Part of a small language model's weights: capped logits.
MLP neurons of a small language model. Each row is named by its layer, matrix (gate and up: input weights) and neuron, and shows model dimensions 16-271. Each number is 500 + 40 x the weight over its row's rms, rounded and kept within 0 to 999. Numbers have three digits each. A neuron's up and down rows have the sign that makes its largest values positive.
After each neuron's rows, "fires in" lists the words (lower case) most often at its 100 highest values on Wikipedia text that the model never trained on.

L12.gate525:440512522503535481552506481560463527471473513498433494545462482489534556605529610567488489467461505482498517533422491506523503476590488501514515398523433570470484450510566518488443474512464536470544520506519451492451487528484530445542452478583470464499470464502500504518460422500479554472550523570504531518514459476539467505453452510506502485431468516461472484451503509488528450468529504425359542518544486500537468449532495483524438453540496486506623501556458545494463478490477512448567480455471486459479480627466482429549515490546491525461563521529446551490518502535442560445531584490485588514496488521479488505538445555441519532467514529524545526516493492523543518517430575516456468475436483460552524533444496506505422491515524464449472483554490510584538447469478552
L12.up525:565583496475522530518508475449445488469587481531507513455560551494622529478525526424476463471484533495475496428444546549529502489491501499522569595428483434520490499478436463506503458443498486476454513519556534515538525536548452452547536513490495537533513437512534459470507485575545528502516430490519484510488441495449515507524434496507505526528455468507530516533464531584434535451504498486531428521443522594434466515504500527496528481519496460459429430442525527467420540493512510584427504549526544566517511507455498555556533476493538527538431567461443505532527492504525508470489495478506508470539527539413545503514529526520553548538558493525559473461497507453494467578430481498440574494543423507490512539591492509459476476508569521519539513522590535448543506552486579
fires in: "at", "in", "attended"

L10.gate853:549434443471449415416554422498534541481404561493424562558484427519447521484589559447465507559494464450472490537506517472443446467471524524554404508513420530432548474543482473584504416497498514568431486409445512569588517512450542493583506476556484485512500501498476483507492497479486551455504530515536509491453544543438552459528516523479506509499522430488482505516493520512470446491490486491536494477473491490521577485467455486529515606464471431423534481498474529524573513477546540493485492494489473477488537542445522467479506467528490499584549478492494526458435471581560496482486470464453522455457535486550472512518502522498593503499569491523490491463524516484504478519479468539542517467506505544488517489471520425483552467497558501515461410501482498496508460448530449
L10.up853:449451416483511521403562474494543472530471497510431511499569523466466526463519511468454466529494489546485575543483525516461500470507503398564492473496533539464522479488517436459453472511545585545523482420514488487548476502506514504486545450505504489444494475489489479549546485478468574437513511498565517443460496527557527535523504399565475569522466506461466513574476540531498453467567499484456465416487560441470507492493509429461515521510499428496493453572434512494468489532611485431502520439474500443539496465521434505471514527547475479504540500474503584462531493523523476521465468474476508548489534453510526469582612585489487554431527515496483458428467497550539528470488532554517497522423503459527454473409509495544521426504459512525469539495477506608449442430454475
fires in: "i", "s", "you", "m", "to"

L11.gate945:456484488496541508459538518537498441438527533528553519510454491497530528532498481480434511523522475446497437537521500469442484449558590575466469500478448530545444487439516465502424495500439478464500468456553503483501463454586501556540517532558546493507471539495453446582508508461498515504490511494554503508557477499477461553483517530459590494543529453474475434478476567535533547419532529504509483504482504426534465472542519623455560514529481537500537520578462468456474497507433549553539481484638504500460481585486500497493465497546475543512453525545447525466521477460482562486507547538529556537578410386462554465535411526479567447550522533468559493505507515515465501520532564461528469489441484568481511538488447551480557582541522474527511479512535504503481514515433474
L11.up945:479562442510448567438520521540542473544560477499518482532571485564561501419446531541461503475491510465479531474433538539491450545497478594523545506522588473534509519515496551517503488487575538412495501456501519442533493472523524568457533583550541525596435572500478474472517480517555519504536518459526521521472497510526451495455527503504541514538539465495533411477521541524475494417508508567426529490457416457449581456537491476515483471503411506461469426408430455518543591478431467535538464543602511519538520521544606546521472515574530490482492509504527488492468608491459430444420486570499480491511524552496486466491537472503483551512515508447542442471456553539493571475544532483480511475460429470492483511545403494442557451508505483535474494467539509444503542523513436
fires in: "the", "for", "finished", "in", "to"

L12.gate929:491509462514597543512502501525557508495528521498459494542533517511512417568581529511494506550514498528474556450485521533509549443510543558565438510552487574486509544496485548519460513497476578442472531542494488477501534496460524481564495477532507545466484507538539510502571502521443492542501514515452469484499506586518472594529517442508440426495492431496500529493514475500529514451482529475528516442474541490500518494427487477455542462484439488454514473463472566435514473509548534445469524461531453445440571501475519478463465493520420417564454445453526514504471545523523565529471497450485459462409506456513425462505548593466485506505519432402492500474491542484499497394442505453520440531536511586451549495459568571487531538478534512488568531455432545518517436601550534
L12.up929:533482451496506483411548455472484483570496465437519575565550533490488481528573589476469466530503513468508537502499574442477470477494509527520496466573424532487422510473523539529512436458492444573523523487498451508502530499415550461570521498467451549472498443483494508554510471517525530483517529471536485524437563487461535537523498477522496419483535481523544498481526519488466542478497438508557466457582517452536522477479526482529494490492464522470587448478454546494534471440539522516497499467492519468424563555443458492467555460488507509447531426481564456478536481450549498540431455475538468492535522504428540445545496453494516497517460546490479502499489499468503581484508468499555480468466504525438568499391499522532551518550522553498495529592498501508496454559514468
fires in: "to", "i", "they", "audrey", "steve", "she"

L3.gate289:421549542498483572535443487513568492551512524525401442511559463474465416512523546456511443484510524523458526519529531495485567553466493522452537484459576476526514555480492487543481513490504541419491517475503494464490488545458490539511508526429437561520519394512453546490536464503471480591454534558506552495441507500510549501480561463549520498475441426542543603532509488492473550494459492540501529457497481446496486506527522514430505454469530478504437526514517465549470540517524502484576504506497427603487546534481481505449536538473524464482446537469463565529574472484458496453437540505536514570466486495551478540432499550475566488549487455516513538476533443508364522494483593508503502471511496430526469447520445524441542489495507536499477555529514581567500598494460481
L3.up289:497454510502474525559465492522508462492490460478453516451486466515526498410477538525465527459493536514518475464559455508501449539541501499498527550514507543577457457502459476523460524498508519538515557438527460481490496496544562492544510511506507493509483481586520546526507500562508548510517526494430528438562504518519455503522510549411512530504471501470520539504499501493466540498450485530423449503527556468520461555469520448520422473469517539444446447529454441540536580487541455603483522508488554538581506502430491493416491482534517477471467480433465451436461516404514507530519479553500559550471530540465468546432493498418446527509460465512553470531509461577417508516483436600554491536498547417504468558478423501464462575456523490523508521441547451537504475496411524
fires in: "prize", "award", "well", "awards", "sm", "medal"

L3.gate183:486470511478482503490479495595529498494526537518509530513477517483473522421489458550571593496482518456502547557491520489536524489436485472506507494493511574393519535473480438471493408541457569496497512467492502516565541523475504505489478475426501476531447502587419557525507449441531529485534530455539490528452504518511395481460476549516456499548506500436548460518458492488485444536529474538429535475496533500503462538541491460544510451525517414526555539512408488538437504531535537464560517497443538478557589537534411495540496482540538574443534479456569498443565572451483478484441468507465480482488565485544528427497484454430497523493488550594392510502464508467509534501471545468532482490542497514435502552496491474524522488478522464533441451472481523509503577435546512
L3.up183:541475535550516468482556539497596471495499534548578447467454609541526581428450520451498550552528497516547576590552609517574554519475531522479526460471465479474534516451477413538538512520460541465511472502513519521531547509520443456463470540435519470525445449506469580535493484481490511523527470456571507518455444512544425511489436524524507480541536551462514512453524480511435479544526499494401537535471551531479439567480474488585523434500506436553505509461460453450480497523499503448524553523466512488499522493464515535524479461500542489491518546488550512476612504499442524486457519460464464466458533489497503447546500414454510565527481536552438525507511537435500538502470453458507474417541474499504528558486521492513507499469471491483520464436470493532521458472534470
fires in: "similar", "same", "short", "oldham", "common", "old"

L5.gate330:476481457484512494515503471470466481586420490574507549508519454448435514478502419492532553446525540467422519545549496589581518537457561460476515558509449556528505444474442419503559439483503566518505479493480485475503511491475511452456452511443565526487471474551531462595519529481549540529495503495492544488468473504476439467522525532453470515510534510485493473525478513523503539497492473492524534547567526456542482562488490473549507529523551518531411506476521477488479523497530514531626538483555560527517493485424450527511554476526583584484458509385491424562491508512483527421495475476531511479527459543572488489512534438578525499482504553580526561592475504467435552491536568541489539476453465479520423449510512452531544511501539473493449483463430527471483537505493546
L5.up330:580470542488450448441581463531544493520555473497486521475519549487434444446544450470497565512451573573501496488560566574534462526496494463502478536479563520536515532456521495464531465429472573490564472456457518496532526490501474483490455549498502507543489474450505449535498465435548508488512524431469454544499450480537527495565569503464494468548567509554523522484528480483462531438529486457491589508500559580503481474478525479443528461542519493495471491436498503449562537493525485446551534541472476441481515504433451545480505548503501552523379560489445549497505470504558505522461521549497465426526506543464484479541537472499525556473495520464547526550473558477555498480511412545476520485488551551408436493421538515500559463501474409462444426403469515455391553477573508
fires in: "high", "single", "low", "double", "upper", "full"

L5.gate675:478466433492451520445558441558478525493446495541490563502466455543557462507515490501461537529461411440462458482487454474500520537538545554489528449464515488470522492542398503528520503543447528455474485533461521547503465472496507594465453484526451511456429446398532472539560494502457530519454545481485513499524519545532515543435513489483525484521481486585473569479567511521545505552502434504502503489549505439495444510484515511516456526512476476499481532545482525520511535508604516518559514490557457485518507540502473496551518483501546528537551478493475562467504442511543476431447550536521460444516491485499481462423550502414482474541511507461501546527483474456537568540547479532506392615528498497532453546457484495488580509474490442504555533365580458456532505533466505
L5.up675:491483522532482540456488524453445553485451458419553511477458415436395418566480467451508463520496513470516471517501477426552517532489578504488525489458493499478382521473487495506493502501503476474496487553486493567498480514453600413510545471502505488476488457539539484539538420499541584524520482569517494514510495494446526461503491495564412394483495459528525507468453483552555464449459429463521458513563474495532503426515480543490468506512457502520548536496481433523478447469493513470500607502443519580598555504522443460599470538515503445460489483537523474503497554509481472542587484468477475422509539573555502503520477544490527489529450473462484425535554442508537464548506525513462509549455472466495462474501511528487442468522390465520559510532457519523481473539543491
fires in: "film", "record", "information", "player", "death"

L5.gate284:496467529481556428532525564495499551483421398529464478536540483490489552468502469498484457530412504514514499486449507497511489492567588506524500562541440535484482503506509431538567480470501463488514533503454466537434458483555497455486485462455603391501460499565465496537467427513531542451523552420517464530499440481556449447554489530478479492424431506520522482517497549493478438486532521529431557474544530453519536573464484409532523524457524452508562387561506494483528568483541481518574529427588583427477489541509510483547513591497507468544488496439508484474483496482499524464541540516473467457493526546495483519462437494486411480466550496512551514506501488480479542479510480493600484550441543424491501487439451486488491515477478488476494544493452489490509505498494501
L5.up284:528444512501467499494469508523508532602453456548428513475508513390498487470431494516508478542457433507537491522506467460509506495554525498484493537513480483428478468498526486426525527492473478461579544488478478488567559521507520547579542522454497502516481442458509535525456489523512531428498498496476480518478514467426507446553471481493461517436397577448528543465482473540508472444554510461496464475462470477336473559467437507604510425511502489473418486491514498462522518523534485419613523462520509472546548480495517509527555523435565552576537580463416518471546514496534537502524529474538457473584405499555508520552496547514469463467538505512526535514449496459525527474503489483577497564466552512517549425545521527446554442542466560541554521477441516531466521495538458
fires in: "government", "board", "royal", "ministry", "council", "committee"

L5.gate112:571497463484494466544509483549559512475435504455536455511495471522488449481457523538511515491436516427503517430523408513562462519458511442424508555510488554515537486548512540485489509495568546484447467481475451496490505536505555502533425484452490475518462450538501419562560453563453585450573556502502493516463518538435478482541536496473519488422519518469578516514428545455550501493533470469417542497507533506489566495477492481547473440477577444464468518428545482587506461586486461462476540495555533473556520537502553453529513493532540487455517442500512491435489491404496466441542459514487447470436498523517434481464468510565473457559432531572523496513527528550529492545565611508442557502545498434514421515407468500498531550471503441547487533514464532539431538516509504
L5.up112:431444500493535573495513457511557493463484467538497417431491566519517513533482507524395500506417488521491493451480483426552515507548565525474470491521469437443477537472577569510493508439457508486456478554501461474534508522456466477474429472484453526480500489512467495533529520529430489492551504502554484560506502505412503501513484447462489498476554449561536529456473488458604484541534529492492468462489520538536527494425503517501514490545529446472481547414492456570512493527473517440484508528516527465490519484469505450454539536499554522482479478533518523512516470444483524413520455540449459515533442494566390493473498528627500477544483585387510531522558470494548503546523528484516465498497556483485471589541509428464495606440469504567527434474548613549465484507530511
fires in: "death", "return", "birth"

L6.gate197:590538501502470512518534482509456484476502456475531551458440528560484530574508488476478478541458554520492560563580520470476495450498443582533488508489428489516504488498506402532530487480503488587449478529475549503445464462473588505523417444477449472460442515492504498468506496443504586432477502422494474556483552553529503600516482464514505534471516523475452451525545486454470385394464506542545581448492461471547536488462527494510518467426457434502521398487482536536451528463485544539499440455497540434523506478503456481497458513503481566437473485407462469498498568543508462503449483488515530563449501458449588506522502482497474463509439475476470444466493471579508547451512467511549485575572511503558525570523535480540566476475505469444461532485471504542507488483511475
L6.up197:524490495489455475439459450466506483543426551476495536499544527506521487509490489523542533541478515517470489416527503475538495512543479461496559522537496460527552464581553461481513494484481444525454530472475501466534510467581530534514469525566544413470500503531483552424421405561601551490456509455549496484488498450475503419512452423561513502529505507514483553500528507457506461543546445485451437483499502503475555563513506393514440549508474527497464484555530550527597474543442477473509489448511444460490531532482480515492520478448495522475460438488498491512560497426486514538535477594429520604520462491517496482471419488575583497544495433439461533469478547574477554534508479514520524516461506477464499544550552518504557454461411600515515541530543559547457527577530507
fires in: "2018", "2022", "2023", "1973", "2024", "2"

L4.gate860:460491511533439525514455485506536505457511522549512528496502536471485468483488485454457521511476525514520463574447477486511466479538553477488477495507472536540420488521497543537543545550486580440467602528464504517526610490450494470482532527603440468564474470456447475493526504476431523566476479544556487503516544534450507500536524418454508542465539441432535527557525479423553512549542461398514447444599495429547504508478515574492503513544516520402420501492556493555467459455444519532477512456501468535507451506456533497559538501473492536474506510454447494551480521495549427541484546522492430486475510510484443466489542490477493482500409509458540493547550506533472479494501564556534476503489521455523435543516429497521479466496546525502506445433573472520417477556499468
L4.up860:502528525463530493532552492484538571571517485510506474438472452518493504446473510471486523444418500566514532525512523475502504487475571497511524515477526438554469544505435457496505537440547502550488502476561510517562502504487529426470456536484558532542475432517478490462537495472500566475546525485482470557521495480469559507499541527465471558528505508503491546576490568486502523562464483458451476529461562485518523453482503454540453423542585462467481552525518444561448495479499499505482479545450522554519532528466476496513603476528555501528530447515572457438531493452524529528493462518465447552435488488557468434430456476541550595506493520558553505524480463469532422556477563483469516574503552483562438533418508483532457489507449590600504562523494523633497563450515582
fires in: "death", "information", "date", "location", "birth", "career"

L5.gate33:475494417570513561554483528480464492488525503573516493457517514482452438498477528460446542528499441447436461526447560499513576445463552456436585552452445574466484493541505491550510475510500458541585532537517498469558488492490452487507429460473601451522475434525460490607467465426496503526485534464500491450483529532430503459476461502479536459528549514550510511475467525494566553522549404523480505493513514473487438551566455539489512461534506502472501450508429436568496559523470524439522567495554566555560455500411500568519586526497518538456491500410434530496506490462517518507485439468553521440500436542482482467513584475471519533516516508568468491507499500500466508444492411499474537548498540402483501444505473432535508488447524496598520482518460551445488534525443478
L5.up33:461532503520408500499541521491508433471509426539505546510536588512501535481530519472477509545507496464470508519474577511557546528492468512487564466421481516526485511548474457485457420488463486497522516396495526483512492536531485498511443519481459512465506495494496501581443528444448494531501540433469503411471464614481506501441577540458455466498571504594471565474561493489494557585567470509441528506476482487553482528498516439543536505509514522507468443480473439493518520517485469508445506560502532475500470568528523551556551501474462504449488490453473489457489529524554484447506513484534483382493558554521487545555530481422517581559500506589498540539491551494505465475501457485421574516496470469504519558506449459500497497489480421538502498388543491504493518527510416
fires in: "high", "total", "average", "maximum", "highest", "low"

L10.gate164:490494435475520519521491492505539559473519487441495461485568450479478477498542464460466479518540495521464543514434459474466474451507523484494503530475423395521458524475483447486517503446567481535465467460505470547559469478543527502476472555440498543454443561515445496520460466557505537500484501612481473496505488516443479512458463513555477487411510472489505513511467416475535463530539514503447473414498577414483418573530484506457434432521541567537558462512493516526478533517547481520555527557510551510537448516544521496481508509585515544541520544503543455500476477543481451465467448453466574438435535479446405498530533554425537574487586520461479551464522456492456490400489482499497540466528469447514445562493485447544482505463504514495569562535513487442517433441510533
L10.up164:447525558462507582544533554506524443547495543475466533534516455478504480526483489502498555460584478492491491493520503468456466532504461575463517486485556463544592430553457536539469470530467537512453510557478529530532472402532565496481519508494502496485443550432531481556559450430441498597495517504516574495462473490503455520492484577479505516522519509469479544546579439548478576515585521456519567421499522488505440394542513561454539477592571518540527480485526501538477467480510463531521505563501482438503504525476525532547483450462523503522509473465422455534461518530498532492514513494535506486552520464507495466488483464517409493504520470473565575505507457573478571447543518473453533470522508547506468574547535593458496471469501481536481451486472443476436567511513494
fires in: "they", "it", "who", "he"

L4.gate160:545492521500477461500431509407429536493476518429478523458407501499483476461410558515484416541441565505490505463500513489463419543586550466453553531441471473473540495525468525465477528486447499485537511451479487428474497545466513467527538501398458488489386488505446568496534461551526475425543517529511544483543460504484511429524468471526521476522485498522550593462485475497447537518479524491499414507437483528531501551537492471577503513471525530443428469464553493544497516508475465516544476515557539509485564508515554480521547503548526523476483547473550496516427455466497473562511489529541493483419527502468524530492481460501477458556515496430589512514480521496433502561493438542518465457481520477486528470455447467495477517520487510467491540494419474585486504423463473
L4.up160:533556498474497526476439443468436491459470511420426532466386557470477484497502507549466433555436603479573482455492522463501433484527559498470581571535466515496490477517482540463469468454510532487509541398468439487475510561493526473509511434443482579529440492492464514487528433541485418445547526486532478520555517559485461467518450461524439537505537530498460565431503479460508532546486520539525450470492469484546467544583496460516504507420522496463545584525471556506509550551508465512548502453538573512515512527495576482516531536596531484445507527486561446491416497475481477488475526528503553481480472498510525536503478490509471442555517559421553455515488528500481533520458434513492486444468476480513495507463469441522472492454512551448465537560426483561497482423473507
fires in: "cup", "prize", "league", "award"

L10.gate817:484496511479490565514513508552494520446509492439414497549474502536538475463491492508489501436524517492529469557457610522439467499499454486500472476512551545414447493515522562430488481438481546477512529538507486537586570527477539485489517425530464540441528541525527556501504452470507553530541555542496468522598476602559605492495487542467421459519559479503467525557500484482487545540507477571456565490549478545609522408540496424410540552431512505461475514529508516555509504565431475483437409465510494503483419521517529589507449550472508528534530500459432487494542466514553475547573459464527460537449476513493509514560515534484529434464539466503563479476489511485521479458430506510515514543485475509423486484510518516499462502540525519469478535506543512423392473517549548
L10.up817:494514453479500555513463450530500509493477470494485441509482520512539567508540563531534522544500510539457514489486548469516512527504372448432486502506519472495506424577436558430559482527480559484426548452481490478412552503484531508539540470532539541537523480474485473545545522542502525545506530493489511498496527553488537508458487495527467573558445492540494464506459526440470550498467532464544509470545481422580526492443557552487449490434409515453561515525501512491567555539493378492467461536542482480519487510513485512585508482473459508528463492465547524541513535470520585550529485470528487398494560532489454493447433540503421487568425470494497479478453543460505473559464503506477526550536518477472483462533472520506462482549520492569472468431481417512578484499463591
fires in: "by", "of", "that", "to", "told"

L3.gate986:539538463489476515477415530539475499542547520538441485549533589545477425463498475502530471514507479532497525521464558449468425464449530511545543501523501541510529538536424479567438584461566491481524514451499516494439518556501507521499500529525491514509437510484552559462528466501466524463562499530491534374455460511418553535491451515433505518471478433497555488421564463477471485500511596522461527497495564501494491536623498511521500497557496554415469513467511532533493491491449525534521421522494569501528548551482457455423501561496525495569498512512528541488477527435481531516469451496493483450465486478573563510477548446486545517532517465485513492546502526483467494515542464588519513541495482479566434418431529489431514490491598514520485559530489415525558474467475446
L3.up986:509486525495578492434426504423478450508518497553503583458444469462479503538493473483550441548486466457540545548516469464502524555471548507500485498497516532558478533531509460486543492464521550482461501457558457511504458508474600536509578446391481493474513506559456534564556436517475555549504512466497510580556506495453480477489540489494446429517499569539548498475434519540432527494500452474481443473458484536539430471557472431445481454500507534543511515552530509517413497472550441483538537492515578480564531439494526500517480451505531508463395494463515499529590516493530497559518519590494497492502561523485400480514409570481500561539470522525549516449567568509537490503464505547524452482475495483523533484524471495539480496473458516443491532489401466549538526499477501
fires in: "order", "award", "medal", "prize", "awarded"

L11.gate890:471560524549479539512560502507477508510546523449446499526478445566539517497535587544480515409553519490497540526543462479467509389496491525538498496558511542489499478484551580481453479473565498545481439495507519502434460469511484479510467472571446424452542513468502502591508461540486522503484516548426577509503507453533519491481504542464482434579505476419500455445497473536462460568539437544494575487549439463518540421459411522500429491464527460481575454477409528493452508504444497531454500476539457519474516555524456452526501474501558514487516429450486513492492447448418490497467474571480448514410547528466498451512466564482426499496483523471488477499482537533484541487495502505501476530444493489512519423455426525528476416500516431526509568494500489456535476543505493
L11.up890:553529501522523548408587520469445545505477506486527499490405479596529501589497525505537532517530453470535505473512500519518439491546524476521489490490428547481446536502534481542501402486534470483509417536487517485405454498464440543493511459542491446466493502437436496537465442478473485478479475642547478501431503435495480500450501515503586506435499473443514498474583406544446438563528531481486425463522407511463528521475524508485469476475478515504480464500486493446400521480453508547406556495548449502496549515522511410522527504490530578482518510527532578490482500446451504574509471506539466523479424494483525499457512528462546533453470539512501523535550409567519507535488472421522486542492506503569522491496497570477482481508470473421492542534515483475548540527518461
fires in: "at", "she", "and", "for", "he", "the"

L10.gate975:432408455499480480482603480459561513497486527499519559511525428474380455482407504477444513522399507518552495506553463473443588484485519513560428504508478507470485528502468518482504538592495456593528522440442514478487511504602492479491469477450487527557465496518475507521565592519522548463498537585442463478519430591518506499450511469437503464517540521415536456554464553490488529555502488463544563470513549551536435543568434539506527498459478510481486466509538538551553507509572462448510495515568494516522475482545521495525518514518545481470520455496445535580473493471453464478495500541463477460461504439477456483483485615449573536455532509438554413518466515492568500490480495488526534539546553490491526507515466524544494530511501485532474542414469476459516497485516499
L10.up975:535466505453482492423497496507403499466484549530529510438456477553541588454507516523548463543475450551527483419478493523518553473528556445428581475529493482491527528553514500498391515484526509477516456451483506548525467540515548523482539546415499503460517484453470470574571445520421523539546496497522574491512519511557578552632498490487501516548505520433457574459500574519517499464486517512523495521486496549466516498593533514451565505472481470501450521504539458466513505497552491501501431453490392512448465574489519529470494434445427475543462462448538396487553497508452498496460438516534543505541472533478478484497555493494518529486463519480534544470509485498451473520532573535479463508395564505478463443476484478492438451527493533533476492475553520451513540493603505
fires in: "on", "by", "from", "in", "since", "as"

L4.gate846:507432504406447489564515494509500537533473508465501497542475553515473529486456553486402524513392480529456473487524452480487472518513533488400555573517530519513587484529483483526506503530553481499531515424509512521483527538643460458527499451491522465466482494423499478478474513525490498534518537598535617511465497524510571512478413515465513463454531499483483465540463534485535523468570477429480511519556533441523455433460503451487487506541482436474488534442475477508490535529549441528507483504555600501558442546545465504543512489510563512485561497403484493437467380512518475486467535508513466459454540482611472478500532459503446445508514535504466444527490484497499536519465471479569496523504533519520566473463562519539468503506468497510551539436549565532443476543515540
L4.up846:517498526493520488482527548480477508543433539573508492502472499477578576488499464446477458536472449554459528442410567543452480573533525485444517555448550465494513519475494526437480562512549454543447441509507525460499485551515522469476494530510451517498488538495426488473528476490412407481456472555534463484509533474531484521472481490475516521522530539450480462558539474585467505521488508484506436536504468502529462482498538498477543493592516484530489447469516486406499559492505402536500579610505509547480474518481466530456502448469489467475503579475549532564524441505484526502527550459481459477432493482501476499540555475524485467526527541484431410529538496471558531501498463425556408471489494557488567437457529545517490461480436498488609467495547560514487513514416491
fires in: "votes", "year", "period", "time", "census"

L11.gate406:525442493502526440493552553617414549489508542599483598523466491517530503496532505542538437482511504506490481464480494466533481486563400462502434514546534532446582467528516453565440507525552520483520489485498511517500429470550461532556471495518471480480446437499433461518472490554451525569527521444420484480439432476533495485504555476532506470471495517501523496476494514526484519512457485486490570482471459509499485426521520508578480578511413488577607460550505512465465500461412502546467522532558467476545479481537556441502480496460506449550456476537445459525493475509499524521530529552455505525564520482461505496437447469544499503487525515510452476430481549480572510499445506508510532545484431509520495441523462549489541568469551442591468458507497540482512525465464518
L11.up406:467500486517525544457453509529464480539495545476528556494496518486495510484493427510542515482513542501437506513475510528462542429535504518463423511544483585438473499520449469564477492515548494532434526527479569532493486506546501393477453452498470466512511510418504428540499480427498477548490494529451586436385517517490465475448510429540501465451447529492595486544512521488532520520496467494394470515537506456470489491536534479538541464519558509473494447451517520500423490523497466520481541467464549526500441511489447483464473569509452529498537544506542495541464452470481493520485392495432472473538526518449549506384522459501492426518485498504456475520502518508453587503528572452464494522566539531454539472457551527462552505525472484478508542506488519440591521505400516
fires in: "of", "in", "from", "to"

L10.gate514:408494469504527550488541438525504460528453501540493507441518433522494492508519445485532511532404566528493479569550505536436484489455508466500450461500542448491499557517500534472475451472515521568536489471494450473566551518527445458528414506478474451453401497449553454467438536529474490482468547513524472490480498522472473470483527554542545417550540492494548521528507514526502427530503450567525531528529436534532477486439456494472530505429521472495511393515459505534491486571448496480487493470455479570504438506541503494437590492500504493555541473501500543448503453524489477471560457484407474517472499544467470495474555506462485524461505498513490418503465510551518557488444428528533541542528468469550506515518470498464562438561515451420470501542493515458466456495470547
L10.up514:437504480499462574417591475588520547514477523488537456474507516493496495522519522579456529526551486517442515570606487504506539542455486455469385520478458566429527463450595484460491480494513543514534498496489484536500547513570526588539532529517501463481541479500541564528519523536533471482563534534519485477436414552501519497510484557503583549494523545499483506564537465482459485425486404485553476488533499523471532592549443459449476581423498420485524456510514483497446494491461544518508470525464465516499466544524526522447489443505493509485444488483482474515487505502586451534542497513505475486474506481491470432463549516456547468462451462524512587541459508508526513548517489514493520561469505466504517456485506540491544505532487505483495498375539470551452397558513527
fires in: "on", "of", "by", "wide", "over"

L5.gate739:519512556496431357446441451508479499449486516408549525506506503527521457489464489507475518502526454519476539513534496442469441448527497568450532612527510490542469526497508458493554512495465441559481482481527487513441537552598541453484478496510521419502455492554537530503457430546545598485545555418492473572499497484385477561500477489532545484467517542543522474498417511468518524451492441497512562516525535497520563486451491464493479581500531485454518490517500576528549503442542508546491514510500473471513553515533450453504560545527519533452532495470532428465519485434498526511496462537415454531484527581484493555486462519506493512533483460490448515530454542548505496497501512547510518569503558453549544491507394465494531478540477508457430512520522520530470449484501547
L5.up739:498506596517459415446470470468472427517490512474584451485477557459570455489439506465479485492520472507485494475547515376465448456451488510431534531547476481572468509497546490514510483470516490565523518525550514483495502522543509489488462561539488494452480481468543503461515477542513500434491493455517471500479549434430509572488469434537579506479481547560482436482471478503510541440449438552514588525494474526461532523498448491578481610557520475490573431482445568504556507456594515582466537473498448450545583509492481510474505542500455551455549499469519470521497508482423555522509440548458491560522540558440511542490511478559515560561472497495467527503456481519516498545514446513535522524495462480545555539557472495520553430486552521446471490474524583501443503533430545
fires in: "2025", "2026", "2023", "2022", "2018"

L10.gate87:356439570406501493514530434452521437540516508435512450568510464480485476524534499515573489556508505476497552476563505505468421561466514436434513516504515536508491518573461488461528456481511502568450586480532523490548469550519494443491479512494490514462512447478489510487488497539424574503472529579561502462545529486480459450456501411478505491569544525456487521471443484523594462499504442566518561491497503475506562474479451512558488490497485460494546475524469523450480502606430516519463522477516493518470482478502482500541493471494470517480513529401515492519505502565491483464484473451589491495514543476505465463463497426524527495495578447481447519442458497498463495530425499493478457522528497589521533451536499487486492461533488468466511524519588552491376496587486502
L10.up87:519525476467492466506524486565510509439561538473536516468441525470435493511448538459500500454520510522489502417582442476569486502528503441473467528524508522452489460488433593496525522450504559476515431474504500541515501502442486469463445455421487554496566442534456476444446518537542451522495529551446477446458508502480499544507469461549427572513488559575514475511516515446512537515438442554520470455474531489458537564475490497487538563477464506566514493543475497485489525496532576455462539515460393500557517573531550517516481534538499432505488492464509520524413527463491462454512517466567665465401505472510480530467551489516481537495513416398503493466477437484462494468496498495454490473480433540498556413467477572478430489536541465449517468471511457492497495548465551
fires in: "by", "and", "on", "of", "to", "about"

L12.gate240:505502519449533506533481550453524553473508497633529514525447481509494400453516538491520502507505429549471467554499493493545479530509541478497497435516453570494511497445496467511522472501472472526525501516509461490553479440529562492507446492517507503471587523543517553507468574495509502499490572462513485459448546516464547454446495505550499466472512444440523487530484545532597457421512430490511490429448592434490505572455506450512468464478530473454547541494539537438477603519539533463481467469467530450411509477493539482516542479534489533514472443436542554494529500474485485434461508516518516562490553440499426535453587476457542481520492534490464520549554494472491475466576512475492535492523496511449554438423502487565481551478567497483504528585563528518488472438493443
L12.up240:517449504471496527532514489467511513463557551554512504482455568498574418464524512481529461487487538487559503522484554444447479443567518505576418408528474552429478529495492523522482395409554538497521504509568484541546498551529553456429514531544452556491551482504489480547482525444452514491445513493500487460413515427470499534559493396554530464485504384463487457475489570571554491406536466472553415451512540489561512500509564529443487452482520471515541530533538436512518487526520506478465506438480484425460497512506503484508474518516491464518446470518505514470560526501543507447492418476507499540573483440498520499586579503505542519517516507494470488521458444508495564555485526505447584542477549527457499489433431518488552506532552556469472536550526507490452544467503451
fires in: "he", "they", "to", "i", "she", "we"